From a checkpoint of a small transformer trained on Wikipedia.
Size: 4 heads of 64, vocabulary 8192.
Architecture: learned positions, biases.
MLP neurons of a small language model. Each row is named by its layer, matrix (up: input weights; down: output weights) and neuron, and shows model dimensions 128-223. Each number is 128 + 24 x the weight over its row's rms, rounded and kept within 0 to 255. Numbers have three digits each.
Before each neuron's rows, "fires before" lists the tokens most often just after its 100 highest values on Wikipedia text that the model never trained on.

fires before: "3", "-", "W", "4", "|", "E"
L16.up223:115101118158157113129098101124129165112091159096127151137108152112130112139113124179179138122175147141147141131133083141130148110165177086090109127115082146158170123164167115123099121091113144142073161131129144141104096100115098151126116123166112113116126117146108135106084121117135082164
L16.down223:127136115156157133087171084147164156146079140127099123162140190117120123123100132104100172129128121152126138150134079117164111141105132158102116119127148126111131076114136142126130110130120121139150103126151145111131150156106144152133132164133103093136137104095122099102160170104153146130

fires before: "1", "8"
L13.up910:159206155124124118123160132127139097143158130144174143120132126159073155103158133076100179165123111157142062103103114124102122114130103140092129126143165118148112124107110156134158101126130134141144108110102120117080119106143111154119137120117136117153147118136113110097122125129168107128
L13.down910:103120086090111095067132169138153132149146132133143142103139115147126090109126118132148140149115144128158178143136133140124138143118168151088116154104149134113138091108120177167144140126130114074153096123114177139099148092109103118159168129118096090160149126133138150154132100113131126095

fires before: "1", "9", "2"
L12.up980:111131097117142124159106151085106163124137147163163116106115136171137121148117114091108110157122127167114128111079103084175142149112144118144117134139102100136144095144139145137136111126136062076127168110067138106149112119117134112118147160158104175178146112141134116136119107142125092120
L12.down980:129090138157138115161176178099147060162126149142113123111102103078131117095181136142143151155121113138166129108141150168105122105099099134115092126103077136158162122150135100127084117152200156121108110090163105134134099108131100147135135159126135105140107115171076150125150100173158137075

fires before: "9", "8", "|", "te", ")"
L15.up839:120121126118117124095160136136130146123145135111100092156120183183134168138152107101086132127185101123151118101143111095098161164137157120123129122146120114124131105135092103138160071097123122110127091136151112108089156160110097186085122144107103147114097130130154124112157179101148152173
L15.down839:119100116155152128115104124105150164082163144091109112127144085087114141120140130111108093139120160147102167121114131117108162167129117131110117133130181130107145148122131144121130173116104111157180132126145158165084103141149165134127165105137129123133107137121159146106124128119133097081

fires before: "8", "7", "9", "6"
L13.up296:125139160152090105148126155154150094126112159110160125170142150151145111113119111137157137140075112105131155133155101099129094117117132132123119127119113156149112141109108101121062100123118134149139116103116141116105127115139096129132112122130141165192061145170166165083130122107112122125
L13.down296:130161169140120132158132126123091116118149114121144117126101094130108142093134126136144135117121081135150127160133161098137157150126138094148163144166112111068114158151105085114057086091116104122153108112137162105077119113119097112142133121121145108163142140168183142123106162155131097157

fires before: "==", "\n", "The", " It"
L12.up888:135103094117114145098142145105126137108122159100159154157091167133159167101096132162140150105093145090116080164102123144098112145172127126107093137107140119177113089115099139129122164113161066149147137162150095125141119146120142143090143139100128150136124110150126138134131139144127097158
L12.down888:149139131106130083116137116098109152156068147109104097137130122111113130120126134143145121126102160142161121135112094156138145154128110131093149113159138119148116105134136159150129106140075114154108102107131154159165119117108157153114122113126135136133168150148127102102146082166116122116

fires before: "s", "t"
L10.up342:123082142120086129123111080161111169109117113104174085126168160063128105123134134072120089140169125152152104140150124112121134113131080140121105123110112127122131123120153120128147133119092111140141193132106161116159060132124113113134107123133151131133083175118108128146096126148149114144
L10.down342:108105104107133144095112116111136188128105163170092142133118152129132149093092101086122140143123111107158130157090163119119124187121140083126112180125119154123135119109138191140127142172097153095136110150119093088147101189132116128144132102153133143105118110156098124122140141087120104111

fires before: "|", "1", "9", "2"
L12.up152:156105102156169129116151126139139121112127103091162148136145115119119134170125160140094122117163135082112133084165133077128141159171070141048122143132137111130133140153150163140169118128142089125183126126133113114139136157113120112141127137135099103167096129121131163111139160110095137165
L12.down152:095165153139104138154102102134084137108150173134142096106155117077077109156135090116096138105135118155138138118102129140121144171112122148088129108128119122120129153124143127181083108143126101137129158136134106123124134137120173142061135119111136107099151123075168110130148138147127083134

fires before: "9", "7", "8", "6", "5", "1"
L12.up417:143168152145092120121138107133148174158125125104117175143085124138106106150125146128165149132062104123140149118124140096163141136113148093103106116154150122124079133126108119125101148143096150114137130136063123128138098111126109087126153132110133109147098135165158135081158122096135138120
L12.down417:118118153146138128112128144129129100115140156094129135118117143131091151148173126087111150118092130105112140138131152093181090134124156127130169117162141094115136155130171088135173095120146125104161123126131145121111112148098114147105191122118150119129159111127159104121066125119120101129

fires before: "1", "2"
L13.up814:087108111125149097145154117115105123169146090121143134107127076178121166087169136135140135128090134124163102121126161168146154135168151165138096118124106126107171126152119149142122097096094154083149166100178101156123079132143106097139133147152114101179095144160127127093108118111145114134
L13.down814:124129133126121067099146148136144108192123113110116149139133115119135112148120106136098176165142135109144154148153125137137131113130193164125123107114110149144133083122109164127133136153132097146107079167112150137149142114132158083142168123116158151125155100128159107136155126137157119066

fires before: "s"
L13.up1001:152098146130148109116099135138135102098138151112156107140182103053164145119145100078143137163152130114114056121114124126150147113140137088106138178122099098155108109164114130119153109119114123150100167100110135138111146132088134102168105132126106121106115157129136129118141165141120100154
L13.down1001:137124098121120132118160141110096109160117119103116109148125140153126139126109083127114145093123154142104147143110097151171154107119118151184124120102156160136143101143111103120170139137093114136145113124152113088120145174111159083129119143150146122140140093130074147161078110120144134146

fires before: " ", "6", "1", "5", "7", " the"
L14.up66:112126133125151132147133100165136156155157156142151137103098123095129135101137103154151149171130125140118114091100135097159151100108143149117127126043079153116107098125158119134143125118163112081103135150104141103170137138142138130155139159135133092138091147146141152145149101108121146152
L14.down66:142173148142120123150100121148156175156107153182110120196095102163138144118137144161164127110134131129129121163138111139127128157168128124100151102154183201143141165128122117130125164135152185135081124142101137153100108104140135137068117100108104164131180131099133105070149110110136110180

fires before: "5", "6", "7", "4", "3", "8"
L13.up809:153175121120154104151129141110126150140132117170136111124073108114159116152138113092172144129097094106075134134157106136106137105108179105171129120100088111135132133135151118160129139145126114129075095102100111096096107140137150150092133122169119117170147146130107104098119140182125088124
L13.down809:081136153122097148126114124133143123149173143157123091124107141173098148145149077129196117108130112126187117123091125113140136097141136144137138135119112121121135120141160087147102124136122118100105150165112093152112105122110120138125133102128155152159124141144139130184103107121116169150

fires before: "0", "9", "2", " "
L10.up694:170076115133169164125100119130125135108122108120155135138138146161169108147139159113106160149161149118089134101123104096131087157103121133105166128116135130129167147137147136135054140126151121112129137150102103138126080163131085104134140160126086150127105148145144159118156090136128058132
L10.down694:134098129123115149142072130152149166123121081086137160160112143165134106166109132136092120142141150135097136135131155136109126142158168106112162112112132180163096145096125151132075128153153110115129151058159095113159093150134134140089137093124123140134124140100133132154133137154128092128

fires before: "0", "s"
L14.up36:120130131077112162076062120111136112109156124132118139114156130109154143106126118133140098151124093151090100075162137147152138120166141092142135154139172140143132124128120137099108148088138119079130118161116087118121089111136107134200109149168140134125108168104170142112103136153109104134
L14.down36:128165077114137123085125117168131168148114136125117106142101153135116118133107128142152134090114137121111176144112154122136141153081151131112120109110078130117132099164141115101155091167166159111129102129136142164124112155101067110108161147133133132150129130154133111153141152091129128164

fires before: "9", ".", "8"
L14.up779:142147116109105085092147146112145133110108080164127098149130114125092120169096091094119142160141103107110157101137128115122108154123146094183157148143135184149159116115131111162117086160140134108139113115146073146148098086127106111133171132093132150086141132146175117142157138146150084131
L14.down779:153157098086155128169076108093109143134094149120123142145097142146087130168145134107142139132133133126095134117152141135160149156121103089095123140127103127112120108156160106117124150126127111138121137087147136131148154133081119103128122137154108115145139125149120153110121165107147144182

fires before: "-", "\n", "2"
L14.up32:131122174119180159134112146134135135159135103136153144103112185144161147143134117135121119117143156111126154113148112081166142101109198139122099155100086132108096095132131137163153097085135148150141116145114132119128130158111127096111092115116099103175138150133154139102125088139119101117
L14.down32:125122097126158120160142110105129142140098089131094161123150133099147107150109128125116132092110140103117114144098093110139141119148115104106098172137153096094109146128134106162153144115126156144141129096102113086095058132140128153108147079150128151125158106150174120147131148139137148156

fires before: "8", "6", "9", "7", "5"
L16.up713:116133092157158136121146113144120123137150171131150132154096132131153107141177131151095120133108107093163152132122114115159120115129131081144113124108156072116093170105167129077122135092119115154128141109117109101105131117134127125132112093110164105172156116152207169147117115103096138132
L16.down713:131108128113109144142139165123117104127145125125141142111091109078121119140135173093145127103161117122127124095145105121141138178117136098132184119140118144115093127164103106111151109131131087105172118127119089122146075089131157142132125127128103101099156134140122113119153155194126174137

fires before: "3", "4", "6", "7"
L15.up390:100133126105132120134156127137085132105160130099166127137095167117115143108106097175148119126120084121159159140136136077108099113128115109121143162130092141130142133148128147130082132121111167152134139138126145121145084070105127178088109166141154075081122110144090129129109146135091146103
L15.down390:113159122115095141143159091153148182088126138119137134132124183112139123123127122164173144103138122150155121119068119108169132161114150130119070140117164137147136141169116107107128085147111133101121130139160120093122064145127146113105126123122096145146118107113123118114121115080136149153

fires before: "7", "8", "9", "6", "5"
L10.up550:127149131135106183101123121128124106153126143119156134113137130136135110088116148164136125156144098121122179092134143096165126131166166099103142142127150129115120114112100130099078102081141114121158136112107145086142115135146097095112084110134170114145083160146169112128124135123156122118
L10.down550:144150150123119139109141109125141145127190104107171144136091107176105098122145147108096148162098136102123103135161139114137111130130160106121130104116098087131111161129138098176082109105104143115142120117122114175075131167154116087141127079163139149159162089177138104141180152094112098127

fires before: "1", "8", "6", "be", "9", "7"
L16.up504:125140141124147110158134142118118122156168150102123160130107114163123139124154183131120125100066132132124143091148139103082153101145155121127136158153115097149093115118115125135143091170095132129139157133102118115156148162109113113125057185168128110151100143109141170120140125113112140132
L16.down504:134128144107109133100111132152135137102098097131146096128155156118103136180122127105143112164113118104161147117100112125139110108130106158104163147111165109115141150138152162106140170123140089119103141127128118131124186099076160196135142096090140144095155106117186131131127115128124116148

fires before: "3", "4", "7", "6", "5", "2"
L12.up934:124110150142121080140151125117139134118121130125175138145131166081152106113095137134110150140117109149152153107105143127111105139117162153129112158140115113115138095118146136167089144112117169104098151100122118175127093143155172150123126108096107153124093139132134104108130136086136125159
L12.down934:119106129121090156123147107157085108136136121123177166132144125149141197085125106125150138107074099144161072140091128173171110141102175103107099144107134133094123141142123093130137144136108107139118108161082158144139104082091156166093115081121179174178107125170145126138108117137170141113

fires before: "1", "2"
L16.up151:126134101153146160159167127125130131113125069138175106086121096134171098115135127181129144104141158158127117087099144108137130138207186120122109112109126114135134134130107131135130137125133131078100146105143118127124117118115111106123146171118125129132093135136135127152139140168093083108
L16.down151:124118129117104087174131133157149053147110116117128138145107107149116082148149119122136145147164137111131140153122134129125133160096100145085151142101094130094147112099146132105109079159150153162114146133139178125154151133119120140146119132153142104108110127167107147081098097146147144067

fires before: "\n", " The", " In", " This", " It", " He"
L13.up776:111124130087132172073187137163124133152113080153143095141129174087165157157104127153140088082117127110135157160117146144123099114161112120107115138156097133130104117112130133086190117158080102162162132134141140109125143130119125114155142152119099124117150144128157141174116143123162089123
L13.down776:128192112152147120142128146116112091084114122144095142145137146156155113068148137150123112115142156140115126101160105179139088119144148167140112114140087108113129145152129168183139111142110124148141132119157129154135123149112135112129123115094104098141122135152113114140079088155095136128

fires before: "\n", " The", " It", " In"
L12.up580:148104104127119137133163146140160151156112110129144120121119122111130123105108116139112162077118112120120090132107088144128141096141092155068147148156115171076141135137098135079151171155103132123118108117159132113151114124124130160147153099125102164109105126180132130142070094175141121095
L12.down580:121153103135152146097192102134128100129148144094124126136151131150143141137143143100164143145158165129134071123139118162112093141136133141119102106125095104125129103131144154127172140122094121108107105115163154117121158186125140123168123123146132107112120111085143135157131059133126155135

fires before: "\n", "The", "In"
L12.up817:166160142173162119082112121113124131128132135097160138138112130144100111104154097149137107136166175087112090108097087099132168130158170101101132168153133151172139135138098102159110112103150093158160108174154091129161140083129167074092184142171130146143070151136125127111150121121165139153
L12.down817:102140141100084127122095144097124148138103113140118084106078151098097157150125130144167168107112137136163098115173131121160084163107129096088127164132119091150129104171107112133104153147142188108167126097126071103135137159095134116115136120103134129115120162104129160115125112122093121134

fires before: " |", "1", "7", "9", "3", "0"
L15.up893:107185141117109122098113113111130116167088139151146125113147152116126144136147117113143155144163131139150136140118147155099114084153155130107165138116095134143142076182094169130126133172117112153124151101108136089119149096144097096126107145142148129164154112146116138109129124168125161124
L15.down893:106125136093151111130114123117136129169131135157103100164123121187154118137081148118109137105144145113110098137136085150148137130139129129118135127149175109145103162146153119140138115084146108117111093142139159121141165113135166194101145141091124148131153119104121106137120144140174112173

fires before: "0", "1", "2", "st"
L11.up568:101159127120093146160134133123157174163113163146159146137104113092110106097111156143103173143186134143085105188124117097123105103150131141102104138142097132127144076126111115127106124183124143107129174069135149113151117136101112152099117080102140147114140126119117134093114127142139144135
L11.down568:147078127147085139179096119102150154125129119152122118164121169152106171093140172173153123140152138100141116130143139177142115132099131146141123107156123125121169134118113153121120130089176143137107113155120142123096115136100131135142106155085155138094152086158093123123122125146115116191

fires before: " in", " by", " on", " as", "."
L13.up433:141074147141162162139104170120113148178131142146140134124109138105157132181138152150116164152156120133108100099144109085109138128133131111134168110128142130084133149149061136104126137140141085138115107113140123140129129098168110091155140113136093114121183096129168135158191119136184098114
L13.down433:131070095121122073109111190136111113132145110167104148127109123187097165136156128123123118163125107133095118135133132125128117138164117071105129137091093163128072122102112111117085125139135124119148151104152144106118136132149121128089132113143137137140164145106154125175137121144133112139

fires before: " by", " in", " to", " as", " and", " with"
L11.up82:144183134139162168149157143139074104104146124145180130129110125176151144151100150134071127109117142122179123142148133131098185124108117104179137110130130098129098145121125138112101077108116116109143143106113127121127130127092088112130152145126135111149135084141118100181105092126145150144
L11.down82:068118096128159113124140132114136113147133121142135108074170158142117165180154170144089122079143115125120131094146135157110120143135148122097120122110110146122118164103074135140156090160140110132151145153125160152151151115176135081112146132143111154135125157079132137172140151147129125120

fires before: "2", "1", "ia", " Candidate"
L16.up546:113130125109149129103118139112094167127159133150152127113133120128123148140093152144149120121114148139188152119135112125095147144117100195112068099148119127119129103137110131159162112135114113102126162141121132113114103155124142094099121097095096093131112133163115122130128127173100098171
L16.down546:152123109144141064131143116138133108122145127112147165119103164149102148161150123159125110093152129140117130123166131150124182163160160161116130141153160110117138117136127162137127131159141069113146071087134105117130069126135133122150095145135133125072125096103164119128126140202165150086

fires before: "1", "0", "4", "3", "2", "7"
L14.up550:159129133104137092145116100124121176107143169112122118145136144116122154136055072176113141161161130127138127106105070125117087121124091211115136143122090145168139123120137157135132128103113152140144108133138169120133142123143150134158114119136128129101124138137090069138144075154177141129
L14.down550:102104112105102156171111163115135171111112140139131134116149128114104167128073134105129119146154112103171163141116117159091122160153122059109114109132181101117137134116121107116141135113138134102101108162148105165122073139115128092117106136135135165150124150112131130088139139120111115171

fires before: "\n", " GA"
L12.up89:119099081102134155134090147132100139154104086121131122083132149099151135111131137149122144136110144096154135155151094131182158099147096127122125098147094149108127134122123164172128108112170107119178166100137128089123129098118138110075108124115116107155086166146141089132135165125134140149
L12.down89:167104119130110147165143117102170130133147117134121117076128116118114116101148149137104158083166094104137125102129116131148126116141111127110120124136145154160118073138126057133126116142124104159135108132125147124120122142126163187128134107166165162105094103116124137144155168132131124151

fires before: " ", "9", "8", "1"
L13.up714:091174122124111130153145135156105098129138117059118132124122136173086094146091118127151128157070146151128164112098130149161133093089108123093120116095139139154149113175124184130119077124102169121137140132133144120119129099180151077118124125060094106139091166139176161100088116118112129117
L13.down714:118136172110146146113134142083125138138151128107098102147114109144109100105122136152126152161143148132110126092143145115130138131089090154130159124144113113115106131119139134150124124159164121138162119141168082074095138133129135123085144108153116129133185131127157164139131157141128103160

fires before: "2", "1"
L13.up115:122160122050137132183134108136109092162143102120118080139137106172130133144126129109140113150101111130129140116144155115156127102136135156135088090163153084147125166116153134144146078162159118116103192168117110136092098086137127122155131137119126108130087130176133131128137181120111098109
L13.down115:115143136117118125152115123135167136167093098143117166147111106135143116155094134111149172095103146143164118125139113188115101163101160140117114152114150149137172124144065154101072161112088147100131097126147161133168123120110166115140134139114098127107158108155129141122107138126114137127

fires before: " to", " as", "s", "ing"
L13.up126:136137102143158107133150145113092122154167153163142104104132154123125150098117113134093096130102127140163151133133116105105151150148130182161100105111095152118128115105085162167110110148146118129127175140151164112123153138147129137130101154132128124125113123123122161142129153151141139163
L13.down126:128099106130168124153178120123095118150133116204160108109142141132159111147115127130137125129087142106156062142140105145156137119114177105142151103134144136117123184129083097152108121124168138110118122156147150107158135139131148140158103155103071122141126117102112170146164123185138184100

fires before: "1", "0", "9", "age"
L14.up733:130137128128130136130133092116128117115119136167117105149110140091144125152150129113161086144102174144089138129101113112128140096139121126099121118171165116110089132168134132112101126137115118114122150093117169145130121144104118120180146106107124088158115167144118124089167155146183142177
L14.down733:119079158139121123113102124097105124119127146114148141121078136138112161137146083136131192154130131158111068165157106078142112125108107129149145113150148116145143119097142129095127186067177144146104130077124135159116106131142104088128135141114112154104115183097131122115079075145143122109

fires before: "\n", "1", "2", " |", ".", ")"
L13.up219:145119144111182123113104139132108102151125118145146142105076137105119132150124142107116143115112116123098087087147149174117138127159151151114129140090101094134126168135122165115124140151097128119150120161128123095134128196171126107113149166080115133161135148132151130094098180157085087101
L13.down219:124166149162116105131104127122132156124144093121115134120087119121097112063130093135136112100170128158139121123138097128137130137141114093114121128143150114124145128144181144116141112152147148147154165105139142128104147121129149168111133106156101169127080170094123146138130111139147077100

fires before: "2", "0", "1", "th"
L12.up586:155150169124139158095121134152147142084132157172122161090127132153107168163182101128120133127141135122127155117117151131139134140131089103127156171102108117141132106153130122106103091103147135144103146163135113141114140135146086101102130091144132101181108144140179115111137145127184134096
L12.down586:121100139131158108152169140106107121066140116136116128144137160181127150107069161142176098113095123122106115106150126103137137101139066090105106164170142105143116139160109084154128167142121124126166112121172139158132129159148156160132161138154124067134130108144089134138126160124128167146

fires before: "3", "4", "2", "5", "7", "6"
L11.up683:156125137103137149116139149139087152060112129159145142113118169111108162144149102192155148150095140166136109108122130151109139121100146133127103113121120126125074129103116155084135142139141126083134112149155146131102152124148126129093104157137132149113100109149159219129134099127163099125
L11.down683:153163131152111140158146130100114153104129162131142135129145119060130125093141110121124107115148130171125142147148128160109145127116141166141153179121156119115136113151119128112138154148161130142156138099115178131117140102127137123094132116156178166121143128182135124171068157101121107121

fires before: ".", " |"
L16.up1010:189161156137081120123096156137156127119165119128104119128080152159058126118128124146108141167180114160129125126187070115123137100161131130134127129143096183123149134154128139132154097132131106131117129107108102140126159146104125149104071109127094140087125182172153130129114147093136136132
L16.down1010:068161161105183151144085096154178124135121094115105120162119130121122125133142104128108130097107129091130149156106108138146099187144101147090130110126121137117134133132107132102144100122130095144140132135111136125140189133138142103097162101132095107152107137110158139107125184126132162118

fires before: "3", "2", "4", "5", "0", "1"
L14.up488:139136137109086101151148112104123123116121131114130124116124134098084112129116126112163143165100147100086155124133130128104136060122125155128115135171122130130150154164152119132121101102084147149083151122099114085119090141172139114102157164168129124136134165153161099143106098178171110133
L14.down488:128121141169110120092192101105139105152134164168101147118137142096109108140138119149136124137124126125142146130086132134058144130119152142147129134126118146139120111114153144103163118146158143165119116133134112159150088149081133138090150148098117123097119148148097172101138146163112152148

fires before: "0", "1", "5", "2"
L11.up726:105146109127125104137160156131088125118064083150145171138157131116117144112157091117144073118200127088119133136094108127184145115129120160115138123157088117134068100081157137119128085164098122162147127102173145146115159149100099130131119071107105136139141139141119114119159129124137159164
L11.down726:108120119104104078130090115089129110155120182118114139148067152139108142130115124112110143118135121141127100105113146099112133137146136150150114188148150073187114168131144124131152129103157135126156082126117123126119137132122143129110181148123137142111114087112126119118127090138163162135

fires before: "4", "5", "7", "3", "6"
L15.up636:102094135141129139127127157148134155083116149130154130136148151106105109129134085127100149102119110133104146161114114171094096101161157104120141123102148103137136127114134153140102121115100072136100148169112151140102108126134138092151148113150121142135128137126138192116162135104145136130
L15.down636:137136099103137112146149129126117161133109110169134138119095180133139114158137117148132155112152145117163106123170074097149126119104097130093124173087124154120109129137128101134121148135066088089194089120150103087125130071110109123116123098113149095130145129106190109119126155168144112156

fires before: "0", "5", "2", "6", "1", "8"
L15.up168:088134136107124129124116116137106120094113104137138126141150174147150124144139115138113132109128129131138167085147090150098114137113117162102186134102114196160125132161061134120132073128117123169144116118137134120117124158124154102140132122141131091171120150128172138126109094142135099144
L15.down168:164084118117138122119154064115113118138089112107121125106101128142106165134130140121130088106170130144126100127156166141150141145140147085099148113126138101108091125116145126115099132096160142091135120118133137152089202155126122170151155149116118146136159155110114122101149140135145113104

fires before: "-", "\n", " born"
L12.up517:137172131108176130142128188112125128135128128133137158137118160136115139110105123133112121142122102109146103115077136097105142074097114148133131134112137142145087127168124118150112135065110132113126140129110153113113137170117106089120069094112137169158171140138130113107102118146128085133
L12.down517:153122117118110102094128129130164177149111087121124121125125126111151116143169135119130182132115167138128124135149134152145143170123107106110131159108115080103139081129088157149098092154123102096139154089112110102098102130179151150119156111116118128134117135108135115151168117171121155126

fires before: "3", "4", " ", "6"
L15.up1003:148163130159096140119129121187111138141090144147155120123124109120107168144116115152096146100123126097120114178120165174162113137124110143133115155154136082131129118085158111121078120118133106149184152124131118136164061097137111147108102091154111092169100113120128119080089124059124121116
L15.down1003:109137114148095121154137103130151080139137153122099101099090155159134119148130141138097156128139151135165084122078127086146149134123101096117113115125125156112127117155124108152159142188142137121138142115125117142144085136123140068161138119108166155142143152129122121136153113113137140079

fires before: "9", "8", "5", "6", "3", "7"
L16.up818:126138145146100119132141158148132149138119100114172125131097110120097127172138120198089122153109095143146088109103117123136111129173126090129114153133109139101136159098108098119140117116121169104113119107096151149124111127098134151074149153120132130112097154156103118104148110160157123140
L16.down818:074122133109167170129090074126171162178155170125136147136143121118167134137125134125150102136130109086151065137135092102168134128119134151103161100137154113124112090107128111106105113153110124117150128171118115078131179119128136122095140129160125151149134131127159184134164118121103132123

fires before: "s", "es"
L10.up68:150106105196114111161142122139108139134119115147171138111135107147126153160163157131110164163136141113155091082155102099144138092120143123117101146110105146132121141106155112125125157144110110154135181095099130070130141149143137151115113148144096097084144147122084106124115128087060114119
L10.down68:132148137094128156097102139112094159116135150121180118174159096115174139116148116110123133166123110133137102124100143136140130078119152139113127097107111137125134134135177139104141139125136138176115122177089086094093128171129137133120156099155120120118078147152094086138082142101127141136

fires before: "2", "1"
L12.up651:105074140164121099100155108096109150117141091124167165117135099140089129151119120145118101133104149149103049118120123168116144128113105180094123088115121129118156154115104147119122130100120170114190126155115122091132110127086137102166152173114162090143125118162113117118120131116135078151
L12.down651:123116097142135082124134145087104097130159152124147127102091139136145071147131072120102153164124100097125151098170113114105128173103128154191130111131095099146142113157106153098135126157155153133146139155152120139105114168110138109120127120140125144147131146123179118135129150153072167085

fires before: "\n", " The", " It", " In", " He"
L12.up475:167151142111147138109150106129134144149161141131147082131123171118155119074107120112117093105107137106132174129102136145139121112143110136112115145120125110150141126108146137103163131124071092164166156107147157104106115133184133150160112163135108137117127094129150166146120111131165115082
L12.down475:145151160121188167094138134135130092119099135156100092124139144121136146156137129162117121121102112121150111148151109139155061115173128118139152147131096107162154152143125136110181148145180112121138081131128106141129125150114090131115145155119121096098138117145101116130162100142120089151

fires before: "0", "4", "3", "8", "7", "9"
L15.up393:124088154105154122127164164138104108116170140134138159165136115154165076135093084090104114138106151102097123132135124115090112105122157117139117140152126131132151135138102091143107093121131100130096143100125112103155125106161135132109096182096171140123153137111150147080123145175154143177
L15.down393:155132138162099128081098099145124126148142104176124145127136124111109117158126096146124163119152116132129125145142141187126151158101129109161138142142133143098127156130104144088128126132145162137159154119207109131156109100154109082141179168128127092133183118116140138157115072134130111090

fires before: "."
L13.up321:151137101154133144119118125128091132094114087156093152130129153115107090131141183091095142123124141163098093105109115097182161106132196116142125146140170152146160118093168084117111136124109105132118120122126132125094140120109141140149149145131143154106125141102124112120108096148132076128
L13.down321:138129138094157119137140116108096133175142149103128133110135153127116171152107118136144151139147121130131132111160088144131109146107137124132156148111125169092088148171107131118144122151154122102127112100117134116137090132086144104129114101126111144164094101152111156135145124086143088119

fires before: " by", " in", " to", " on", ".", " and"
L10.up759:154156138179164135180128134084089148158129132132166129163126157135152174168161133109134110083119148163141141158153087142121134121124132102116164132149092107130126188128119081143117074161151099100158172113130145144147178098111110112132146127109120104177139123123131134132152182141143151129
L10.down759:091091121151113117112143129118146122181136093123146116117103178127103101145141142146109148138118142157135072106111141130135135125093120094115149102135124083144106178163095127104083134127155162125148114095126106137101128118167168119126101147126150137109124154113140151177136125165191106108

fires before: "0", "1", "3", "2", "8", "5"
L14.up952:158158108084115134109105138171163109151137147126179083115129127133080108160121130097093148161106141092157113093102139108145143112119187120097162127154136129133178144123129105125126100159141149124110105163149128158111104132074101191149094126124132145130113119105123108093115098152126123112
L14.down952:124136130131108131125128081098061130099148163118132152164125137141166165151165166158135149126132167151108158103124118169126147126129125098143102139174098097114097176135092100116115137115124145146165140113123136144167127108164127124100137158156110139107154138132113167129113156147135112165

fires before: "%", " |", "3", "1", "9", "7"
L13.up347:160111133075144097087075116170138168111107120128108129148133177126106075161145061135136139156100100124119116123129144124120154095144115118122162118119122112122114150136105100126122129137119100096070129106105085117099182126095144121127138124119108154129114134157139184143154098146131123093
L13.down347:114141126148150145122135133108110112136159155115163122098136102172092147114148151104097105159141141129145120132149092125156134164088168130104097176080127140116129142159133108085154164159125135147099091139154171140172123104139127105129105097127148140159122099132142135094111155144106144152

fires before: "0", "5", "7", "6", "3", "4"
L10.up351:146145135100128170132137152112150085112123134185159123121132099124115153176135137140114131171100123086155146166136147121132144077129147152104132166108141090133114101167120147094136132147152089077144097131101130131155088086147158122138154084146164158153087126093127145161128142134115138125
L10.down351:183101125134123130080100096136150128127124162162140152127119135115146138111093105143115116116153102165120152181124077157107091115142093141151150114114125142149144114143131118091132130143167162109109142096145181125098134117147177175086150127139160071121191113159122131156103116153104112110